python train.py --vocab_size=8192 --norm_place="pre" --rope_fraction=1.0 --attn_scale=0.177 --parallel_block=false --beta1=0.9
MLP neurons of a small language model. Each row is named by its layer, matrix (gate and up: input weights) and neuron, and shows model dimensions 608-703. Each number is 128 + 24 x the weight over its row's rms, rounded and kept within 0 to 255. Numbers have three digits each. A neuron's up and down rows have the sign that makes its largest values positive.
A block is one neuron, or neurons of one layer that tend to fire together. After each block is what it responds to, as a language model described it from the Wikipedia text at the highest values.

L6.gate162:097134132113143083093098172129125157145110142169161158132121138103151110153135076145164177122159156128101151117148085119137116118145164099137081101164146125138136123141122167161076117144112111155127117154156141127156142115147128105109124117122102136155129168113149131134093171134137116112
L6.up162:141119093114164116067142159120122128122111114119118142100122125153089127142106117148149158128156125115148120150105143120138129149160121120106125147121110103151142117120115101161133071160141150142153149144127104152124142095138144125140150129115088146117116104142094141183096130105154149098
L6.gate542:090144142102182116119145146099154121143122100140108105090108128086104087138092136125125121119106106139120146145103177148093175091147107100156142097124165138119161134156107122145127128096094125152147118137141164151096126142130101124101156135168136191141149114124129064078128119107107112119
L6.up542:119079116100168121122115120134096113120128119106162122136163131084103135109107100087101122114080105124134139126103142135111154108120082143172122113127133153105122126140153100153124110143095126144155119135159144133140170120139100120138133134164142125153120112108140147122136099147123117100
L6.gate1023:161122140126111112102126146103167124148145156137107142103125127108132117139121163111161158136077100132132144106106182124125155157136111182092099142122123119118167111117129122150168133147119136157122171123154106156140170113169176130158158155099124111120131173097160111126089142108152119144
L6.up1023:129111123105113175187141086083102100115102168093133149098107144101117128124136138145110149090080114151142125129139137133112126098122093124119103072095139141116125104106139086126153137156116143135102094167140090130158115116080149126150118150154105129127107143122105106127075112124126134150
L6.gate1207:127106143164171135097110135134105176093135126155137157129136101172119105130097119111116158117105130122096149091139135120156102083095135146131095121108146131121165116138076172125175133102110156108108134116114116124160117148133158125101141145119100185121141076089128112126113129130113125097
L6.up1207:124103124102118104180129167108092148088158128148117094127146133111111116163130130149093163109134129111134118121156081084096120107127145127112144097134176124099132108160170128122156136135125080129116099141139092142147120161161100116133114136106095127143150140111132113156113126140133107132
L6.gate1719:139114125114162083117174116149155130151109069134130109142079133151135086138127129117079096125119094134103143136131130119128162096098152121159135107186094137118103105179126151147101103089155107125130154110153144152121104152139096125126148137152123132102110129145122162146126151202124149112
L6.up1719:080119082121183168159164146137093092120098123153118137085149116146147127114137106136138137063146147106127137117134124102137112152154124156151126111144124106078125135132092102163115128123111137116103144081108152105155079153107143125139162095167144120114087102105113072120123136128143103156
L6.gate1986:144078123126114122160138109123079097108115111133115164121126158166081080113125115138113122120150110128141124112146078147156127085126138128159121106118103111183183153103167149137135094146138184146137135148167175133100171122125098142063106123096174111149154165116110144109132160097144111109
L6.up1986:137084144117124143118136119121091123078145132119127124105111157163147130091148152129143136162141157109144149110095103124124093125148103127142141116148180151182147146075139099143138113124117126163160126126107106137102134100103138107089079055092145152103145130116136139124137137152145133165
L6.gate2029:084137117104168110141095136118124127136114106108106137119122175075122105147116147151155126143088090076114145143116164125152128105129130155117160113186117099149128136143120188148083128113063083122110121097103191075106138112149109135124138064136109105138143108096135129108128124101107144102
L6.up2029:119097162114178194124154058101088122138133191143150123114112146092115092175133168156064140165127106153118125126114148120154117147065108132123136125120137136097096123124111104130137109128069096111117141096129133096165106096121168138159123097139082093128131132099126163130097123167079149133
L6.gate2033:144100096136111137145128147156119098138139104145098124130093130135166116155146149147144102110125111136096130113117118117145120134098123138157092121142131183110093158163108134177114161123168118150172129137088158141152131152165141172090142158141120116117082098118108170105175122150116137116
L6.up2033:125097135142105163099135111148173140105121109127122123108150140136110110124147138143143122103124145150106128188083130138126097080116168130146098118142140103105125149129105069088139118137163143104079132162154114087149093156102099125140138117136151110100165097112130125151116175115144105120
Responds to: Fires mostly on "En"/"en" word pieces, often capitalized at a word or table-cell start (Ensembl, Envoy, Entities), plus assorted mid-word fragments like -ingu-, -oug-.

L4.gate1068:130117118151183141093157161121150156150103113124126142133107083148154138134108129139138065131080101133106147107135082096150090090102153176159131152151102115155157123130074124110119113127165109124135117108089163108142166114162089154122133116144106149166111147074100158110134098132116163129
L4.up1068:132150134111093138133146105126119138114102118109117154138109125140142130113046143125104145092118142112143117147106151163139139085143124128160126143143137100157139129121104077109109117138164130107096133118125131119100142064120108117092089148081142125161138116133150124105105077100130129135
Responds to: Subordinating conjunctions opening a clause, sentence or song title, such as When, While, Because, Although, Where and Why; also hyphens, year-range dashes and word pieces like reduc.

L4.gate26:169135124143140148172175157125167103155111130117182145116108124101125151117139117154138116091132139138112130128138146113136167145131139113157140117153101148115148123117120115140094119173091122113121141135131104161096131159135162131139174094111120137147180086115100134105144143103093126135
L4.up26:143121113106183094120160117149129129105106169146145091134111084138131124125137113104139128160146109134157117128146105117131132123138157109153094130180090090117134154088125123135116121118106106136144130130132114138138137124141110140142125095099106158153120086139132180132104123168130164146
Responds to: Markdown table header-separator rows (|---|---|…) in sports and results tables, plus word-internal pieces like exist, consist, Cer-em-ony, dem-oli-tion.

L6.gate87:138164151129088131102130120159167120150148160117106105150072158123128113180136063127156115074166086092157128124162141118134147125122159144166110124105133104108152106124145138146132145159170105123142143111143118085133117107111122165120140121099142103126135114132147115122152145120114116119
L6.up87:149121137094129060128127168127121106115165150134185116156116121090118127125091093143141127075125145125177185125102165127120131152093088166121155121141148141137139108111129124080176094125101141104082120165146105157124121081152109100112128125144143146152127143133114067112125108155136139124
L6.gate180:152095132135155147133136137151125092097134138132105135104140095140121140185129113096143155130153100089109155114103106115141122163087185130153120132174092141125123130154090136105112136110113147113169090128123108148155087071113170157110141115093134148122142132098138119130146160110103074136
L6.up180:107108112166132170119122124093074153117115110156124146128123137139199150153154108152167124105155089096122127099127122128142126107135137122103101133166127143145131123164127123099131192067130122090144144108132140149110118123125111156115121123112115113060110105099082129095119140111105107109
L6.gate508:124122136136154137134111114080122143119107105139143147141156136095145108130138095123136129116143146084135133130125151092167125090107102125169180113116104127159160103148141167124153103124132125156117166142140077120117156138141122145135143130129069138109137099086128099138150175105144156126
L6.up508:123158156126169093161108112138163130132147121128155114098097108145160122151114170128136123120140121117139124159107157128122145137105120167114111080098149136132077127122114176130120128151132137156193111124147144164096178142157115097138125116138130097122140119136116142125122127153151126147
L6.gate552:116147162196128114112144145128171147136134154114121120143091129180142155101109144148103132093140139105083127113105168089114135138178140137127146125131117087113132124110096080109096108130146117102134110078099176146096143141153114089146100141130147098153122135112102124134173125127138136146
L6.up552:093126146123165126149138140119155124143119160173128146108108110100099095119097129168191129141156157099131132149124128096166112166123127146135100152108150114109133106099139136126128145091153154104192123144129132131121122142074113138157121108106101121100119140128132190152139127138111116125
L6.gate822:103099188101152151120110191124155081116110113109128130112108103117117079138083179114161179112103092097115133139126167140109117106095145120125131146134109119132140136129076137113119135109136155178173138094151139141165153127076133134122145153068082145103119130159149096091133114100120130157
L6.up822:130119102137155134134145099077138164092163108148158172143149087092143120096152114151163157143121092133146151147136116145110129083104135148111106120133113112158135112135129151146100133124110088143128160115127164161135076130177119099127147123125133119139160132143164108139121136106100129138
L6.gate1263:126150132095142115150153114143145112140154101153091108109090138103110146155137106145116114126140094108152148132143147127079154120119130115108111104170121143113127151120152148159103132107100165174141093124115107076169113128136136145100115150147126142074097103110157103121138141117142148153
L6.up1263:111158143146127129132097105126136130134177117107096126141120115161151138145089108110131112121130121130153125121182122123141165119144136123118096135168154140110146146132134155143104137158105181158087101096125137145117158071132138139121110114096105136136153156112148103135105128112143130131
L6.gate1366:163123153109093073132159148097129133135130135142143137153129153070128118166125130135135145093117084098127123129089129071151152128114102125130111112120138129172191123126111185122135122144140142108128150128098126105144163141132162144119128188115154185080133125110117093121196109110140144071
L6.up1366:109167103134134113121107149158108138117179118098094102100143104118111083160157126153143136139091111142131165147138132173114152108127095145065131178110106150125126158130106145097092131132088122177139141131128131076152103190145069119124077131106089131128147091138126117161153132138156135125
L6.gate1838:150089132136147099115121146140091117106142139126096137112111113133138098144130146129127130101204110097128098113132149148102158080152093172129154132124100114108154151133150132124105117157108095108117141142124128117154137154148147144108148138120167065124130111137084109126165127100128109129
L6.up1838:124127163113163135121151134143147117147143079114113134154091181144148130090113148110127077136158173156133093123109143141138115117149129150113117129153151126137159123115120111073106162143129179145138094157135125088126122083101085110105136151081186150100113106131121144107160133128099109136
Responds to: Subordinating words that open a new clause, mostly sentence-initial Although, also when, where, after, due, who, plus scattered mid-name word pieces.

L6.gate314:156092113108166087109151096124166159117096110140130130176118114138132120132131133160110121109181102111088167141141151102144151103110086151144153132121106112188147121103129140114100178130129137132126169173094141096137084151111204126133116100192127083153099108140129073060158124073125135117
L6.up314:108135124093143171126124135116128098144147109109135148162163157132143093121134099099119137171100119116122115118149131114159118070139112124124122140178138124125144140120169149122139142128117149133134117144132151131117154115123081134122098138104136135149135137091159139133066111131172155063
L6.gate463:150149118153127063121124074084131122125145067110117130116117149155104134121104102079132122131116127148132136118110168122102135139126113190121129080123147103113164104144137133130090095128163124141149110122135101124141167114103132135150112122123113148124082142113163158128125138125176135096
L6.up463:141125153127134145123129123109114151129098138153173153132125135113142097103100148093077121158104135126103126062154137131152142154149104148120118135105128106126129118086094161138117144136156132130096115134118132127123140109175131106143118134133161185120138150155161156163088118089158109142
L6.gate727:108148115154082120104115096117183105136126153151103102097152132144113118121154115137108130100113174090200104077160189122114140105153058112120107126103152114121140111130129147116102096148161123169153145120160144109145094156093148145100145157143131130143128110127134100114142145113114139117
L6.up727:099157129089106128157099146147149144101125121128162137104157115124077131114111101129097143093117124125112144079124137122133181094154114122157090145143078121131097080162113079158117180122136091159093113111127135151104188140140089149132141128121126147113162155087086125147115142148175163125
L6.gate977:099127122132136130142120136129189191106170107104119147142147133122080140136161116132108114084112133084161112113130135161131112136126140149137130155151169139105143078120117128145146123142117125136149125148110106139193105110140128142124146093122119156125114111142121127101129144124143167138
L6.up977:117111121134102144148119130123137130115171118115097129091109137128132141133137166168122114147126150092134125127127161120144140118103089167172122110134133137137104099103108124114142179164139147108092153090098087112133124126097165135127145120172142110118148124153135128099089165148125096111
L6.gate1084:134091148113126107128168125125159147121148151128119149134119124120132110124122132125153103147120161127129147119134118106087130100146147096086117099145128210136121130133167116127092149119104145140116097117152141164148116127104143167159142156164094076154065124081134126107128105160183138132
L6.up1084:115106166147151166126119112134137128151127139144131129090118128158130141165169110152107121140177107126140129100112108111166105134155137123154146157142111148137101139115124095148109184138136153101128114077123116123099136134093090101150125134160141140115191129140106121116088211135119099124
L6.gate1412:120094113137152174113121112145118099110137105151124127133132169095120158138126100151169093067108152136115122135074173119135138132193090158143139120136098101124127116161166146119136107130127131102171078120077122131120176116169122102084130145103141138075111130070124106130128146132106140094
L6.up1412:121122178142134144186168139151124114103131134089139128111113141126134158139092129083105117093103142102114144079112152151116136124090122127144084131102127120134131119132157157161094069158108112165111113150141100170121128084136109141143145128132124132102096120169119177113115109144126148164
L6.gate1441:140074149121141123134142147131142123104160163137118143120143105126114062137137141088098137102126154164147138102162135092152132126091119123130101090198126168177148118126140133131113141141124139119135131144100091150160111125129088158107125143109098134120147129128126147132165108152132118106
L6.up1441:162160160119139126094154149109134110129092133144171123121184086076125096076140140127099160105119150138129142085162134098133117172130164137136058125178144125146155104093163103190129130147073138132186131134120091084124104117105126109129128144095102136142141121136110158140118135145142156116
L6.gate1623:108103095118116101092127133147150145108111114101099117116115162158133111172162113169121120146158187102134113091158117129132137125106131088084138117122086134137137135157152152186093125144135125163091151167153150120163104151135144144127161169155102118107135124101133137125166100139140176132
L6.up1623:142089097142105143152158129128109129109140140162160137129076164144132093151161158131108115147149167099172143127132140095140087096143116142114097151097112138111139146090173150184129129131130119121146121140100114082114144139138107144084148107151140130148154095125119124171100104120144136130
Responds to: Mostly the word piece "es" inside or ending words, often foreign or plural (Dolores, Dioecesis, places, houses); also markdown table separator rows.

L4.gate1560:162149110090163120102118161144157117151085098088124097101149166150103132148117129162130124124128107105104187154118118096167144170107136146168124121120142134126130159109141136107098081129117102160160120134128140146122094105153112144140068146113141153090148135106139161123167137104137146150
L4.up1560:120146085113112113121121114159112150118126150096093135123138105149134159110137102126084104114111143131148184112132142125157122127124083155128136112104136126081142097130113169062156187087140126150127106083165072149167139099084138131095124145120134139066097107139123131162138115157114090148
Responds to: Word-piece fragments that begin or sit inside multi-piece words, often names, such as En(sembl), Mé(ndez), plat(in)um, rec(ently).

L7.gate45:139155158166120124093116118088125155136111134136143121159145107092113143177111139145132103123112110142112078158124119114183103152140100129114141143134111141140175148158113141123173107137115159082144119168138129121151118137172123102139120138083121117146142100114147106123136114127092092148
L7.up45:138105090116093106106150091131091156101143135135100156131133130120145124135110131104151128141132155163088098147054097149133136090131158111098166140144109153122114104087142135110144127166144106143136147133148176121155101143130142106111095112128091137112121132122133129141147161121155091086
L7.gate502:094127178083137093128104124142101106111128124112121138142128144139113112138092146154157125115126190113127132113117163153119105111112082122166129102097125150129133079110154137128147134099135151152061111123123143138150158120167125130137120098145117126107137112106167170110123139126110179120
L7.up502:139115133118142120085132126142134164091165146143155125108129118110180110131102106137084104150131138132102163095148150144136116128056099169129102130108110108121118122123104116121115191089076127136147149134151098136117136103145123092163138095121140098085127121123109101100118142155093100156
L7.gate989:133088135126133103113120122115096082163142153153140142093138129073137150183123133079163162113049123150117106146099099130139130159105174135113147106132081145102145117130095108153169117141113115116127102121128146086102129098126108141129148174133138135119127135145124146117119101108139094109
L7.up989:130171099120109091143093120121138133111108083160115126144119129138117122120114135147106114070160120108120153123094124125115115110139125119186124130104119108131141058094077116093113114140164162119082182111142113133138123157164164085150132112129114141142176120105122137138149144115107117125
L7.gate996:128100135111095116116087126111133165134117154110148154091078151098115105093101153145102121138109162140082162128104156104116089136150182187147117122102144119124142118131137155110105115121129140095141048101124101095118143140104126152167134144121088121147098092095118130091117137144110119143
L7.up996:147130128150122115089084138120160118136131145128104144085090139141153119131135163122137113106073106144141119123100107122124113099105157091102132139067144129128150102128145118144134141107113010129099131114138130115139165091107143135135081157136117127151079124140114075070140110118116130125
L7.gate1377:106134149111123124115132099115125146134124119152124120147171099088108118128128148118150138109158125110102135113098112113144170129077112136172122111119128109187139137136124162147155116148129116111098120144107160158105138103098155149109125135067185140126095123134107123089143140120093094178
L7.up1377:128137106166152130145095101119135128076124115108128111148123121148147116125136104100164092121100098102113123160145109133164150134083109136111140137138156140151100157146127094142114136103133080184115084102123098132107134100158157146103145135098140153164131134127110157073104101093158079130
L7.gate1566:128107148110122106152132140134123166082107147127141142167123155137148131155100157123170143174156128129134124142109146106129155135114099137100147125104146134128094094104136139042155082152088112122101115105120169136124171124156110115141146168113170107141159121124150104096137153124105082164
L7.up1566:130123142088077157130141112135110103112122092111129156112118169117120147137153152135135155093095141139108124134094135132116102096129132121166115112097143111135133146089107128100136152109135105142141130137105125131128154147119129175113151120120137100147181088089144137121119097137127143114
L7.gate1590:117150097135159122130127152101131184102136167151069126097130081111160122166153103175114117161142120098093153208182104110112144117108147113102111144143147184150136144129129135149135172097112123132121132113163127131166137103121168140138125150099148113075120125100165090118159118107138130135
L7.up1590:162106131157123113175130135106133110129107136128164107147170180163136119126113109139130102153109111136144155110141103124130137130137137116107115175122104139138126150121142149130124154112155085142143103127147147179135159130146132139128152133108118093124153126119136136105128149072129140146
L7.gate1952:140092105151143144104134154144119123092101112105110119102158188139099123166165127148122104095120095086178115104105098120151167108149167120070118124145122132115147118107112108113117146149107113115097145096142129080141094115077075129117113109120178132095162140151124119106137094120111103103
L7.up1952:100110112167141143096127110116087112125102105166111134117131154116144135104149130100152114138135134112098102155071087151113128133132101167130157082135104125102137130135095105117151130156164093163147114104150123130099182092112114157122118128121117121130135119141153160136106123108163144129
Responds to: First subword piece of a longer word still to be completed, often a capitalized name or title fragment, such as En(sembl), Con(ceição), ob(sessed).